From a checkpoint of a small transformer trained on Wikipedia: MLP 3072 squared ReLU, 121M parameters.
MLP neurons of a small language model. Each row is named by its layer, matrix (down: output weights) and neuron, and shows model dimensions 256-511. Each number is 128 + 24 x the weight over its row's rms, rounded and kept within 0 to 255. Numbers have three digits each.
After each neuron's rows, "fires before" lists the tokens most often just after its 100 highest values on Wikipedia text that the model never trained on.

L12.down818:144178155115128141112157143105127122115116164134167095130118088093135112150150135161120104157121089129137144090134125130109152174124132173136133122093114133123110138131119123073122124128165103130138175114162112134127165159170145158128121162153111165119128120121132137135150121117215145137119166157125087146146100126102082167149119085111125154123144168141161099151116128105123133118134135134165132150120127122115137192129066133137144101129123131132124115128164156117118166130101106125120144137123113170128121111116147129105148140139122122154093141116120114139143141098166121162128121107088137136108081136120106124103098193143100127100125102114061155142086148111141125166116131120133170131125133141121124156131154122167122100100110116092071123115161153132135130117109112
fires before: "1", "4", "3", "0", "2"

L12.down2651:145177160107105094110150150095095117128141181116157164155119155110082141130130184134132103115151114150138116159143160110108127129147166132136122133091109122107062107091100110102175134129133105127111092119123135104128087136111150135146131148118091131133154082126119112159153108100056148128109120128143027135164107136054138110125129112119130140126108131124140147134123117137103152090174142125102117165175178140149149153133142118153149151170152137150170100158142167127122114136159138122098093130108117130163150113075057124116116084101097104137140133132192128157121097115105158100115088158128138147123123119101127131138116144129145093109130128080129153126101136117107137139136086137132111149111127070121099111146168106135146137095125153100156127120120089144162126125097176
fires before: "',", " the", "'\n", "'", " a"

L12.down704:135159137094143150122102147151088138142110088153129157132138123118154082140115088139122131165147136110127102114151149092120133097130109139138155114095152129109110106101124106154116145150141103106086137185113129165171185102116114116136108157107072158128159169104097150134161115150070110134080102131155106125114137157098075138129108118134132102124138141153140176138179094138119096144099140141131142155161134175130139148092130121105158195096140145097078124184118147124154090113133155137138161117154137078119130144164136148114116120160101163127156113109107093151144126131107129127146101129177135159161170187178125113122177139120143136139177132148114123120125152084135171130136135141118124082091171117077094131110123077134126092115131153178149125120167113135094101110116071
fires before: " |", "|", " to", "|---|---|---|---", "0"

L12.down675:126108084146133100122128141143135147122128173138127141142102133100142158121131143130148178097101143099124119153129123153118145118111120116160176064109142137115158154114169119116146138132105145100158135119126121091141109154153156138104157121139142165108138168147120119124131109132149126099155112153135133144108089116161080095099143165183147125121136132139133160176091151110174133126101122105203142116120167157126111108087136206097167122148143150057128122111110128158163094103125182176126178151110142158085131147124113067156108161134137161094141104129155094174064133126176109165133082124137119140105138138118150104130131112188084082112122141137135110173173152113139122119126106133150137111127135121202134115104136129116163099119154141143108141161134107118150095129129103
fires before: "==\n", "===\n", "==\n\n", "===\n\n", " and"

L12.down73:089126128174148155126164135145124110095108135139140079130156126129138147122112071121134126106133125130103114133101129119145127113106122112127110114143118139132108121098125144112140161134112152123146126161176053139115124129098180101125152103092105139151128105134117121125175109138116134093125133116166000133149132193130086080111169117154137187128151100133095136153145133139132123156129104117115144112132123131110082138149099143132103074114149123129116092158148115145129107095142091122172167143128128166135123149141099152120120037188118138133145113141149088133151134160127146179108117170150131105111181153136121144107115143103105110114128164158157110147160097146113113136147138157101084128137124129121120152125114125109133132139135161134138127130128142114161113126076128
fires before: "–", ")", ")\n", ")."

L12.down2517:126156156143105115120113152152116158102100140128134123123136137126131104108107098098107107108177139117110060110092166169104142119077103127161080135106123142141135135150170121114078144114114121147137123106117172108124155119160158128118179111132129112127112132127126170125127126131135104127113092132117058141129153138089133148168079141075137161156126138097111134141096130088172133139126147126107126139149139135085079105211076134102153139135125106147130086142132116119122172143149122118123144193119149182122119121149124118164110143111084082104131139151133084147132156101117184100154108158127128114122152121082106144161110104103157126119175108097095107101138143135095110161134127147112126099123061124101157102125128117134138109132114117176147075126160143162098092142124140
fires before: ")", "),", ")\n", "1"

L12.down253:075141103132148177136123148132117098130130156155164132105117170133115141077129126124139112134126134132112106090139126107142179122119097155124137102115137124094139122141126141077111114141159131158123092145121108099164102146117117126154116123120135160118131077141110106105166144109166145130108132127105069080128123107145111141148179111104135125160089124097118088133140074171101101117170125119158123121122113121130105111148131167113147096131120137135145149078117143116098139089117082108165121144120106167140173140105130152135146119101128140134126115118108101106123097124151089123099123115098118113103097141146109142100101089116109154147137132145148113084094103126128111137134104144084133124137145160141153188100095094114169098081101111146094112118154163132111111128156128
fires before: "1", "2", "3", "4", "6"

L12.down1419:121124106140131148122133143171165128136105157128154120127114143128131136107140062155116136116172126121124054104147135118113131124140116136170125114115119127148158120129164124122130132156139138076130151101152165112117116120087126190095129134130131122153101225100141138106123132161131083087152105142125096131168157102119131134147144138093090147119151184090104132148138106102131142144098142153171157163172129197167135119186108153112106122153128158154135113136105134127149102049110155160133134168097098140124076144144117099151149114153098132126136143129121124153157148141192138140142091135113156095121173168118137139136171113130127135117108140143114135124125129114128136099094132109100091148130129110139133111135153125109155112155094170103113087166134099111165158144089144
fires before: "==\n", "==\n\n", " ==\n", " and", " ==\n\n"

L12.down2635:116157108081156117097146120137122082091130145154109124117119160094166150099135147129141073150101084136133132133111034127111140149123100118079140121139141156151120137116123135130166154145115109121111132161126135103140130160114125142144110113122138077095126099135094136130147095107105102108142133164145103098128131099128116126102123138146086104086144163121161141121159097109136108138149122141161174124154113145108132109120131155070141172100154094119110107154097089097181096102142098114129103135139137089176160167117109144139103131115133151136156139112113171167144123111099130132135155165138112126145140145145126130135140142176134116129139160120131081149108146099077081110129124124134111127112130097140180157164133156102148115116190132126183164163160111101117105137137099
fires before: ".", " |", "0", "1", " |\n", "2"

L12.down2913:140137112171107107112125124106131109128157136101103138144128111149138114158077083135116118085105066114153105086111126119103123147123138117083138128115119091133118152138117073151127126115165138095144126120092133081148152147146165144149131133094111168071131051143127138169162132095085137086122091109157000140117092112188117117122142137095144112121114134147140115117132066153114109111147138150104151121155161129131134165115135135090135109119173133130123085149149123206134087161084132160154159093151135078166141101155117164164166147146113146115072115189130135110112123141156115143170146118087143129111136112109130084132136147140126089137140162174131140136148152110166157155062125132149137133102109129134146119129135112136127124099100085155091113114151168146100122128127149
fires before: "',", "'\n", ".m", ".", "′", " |"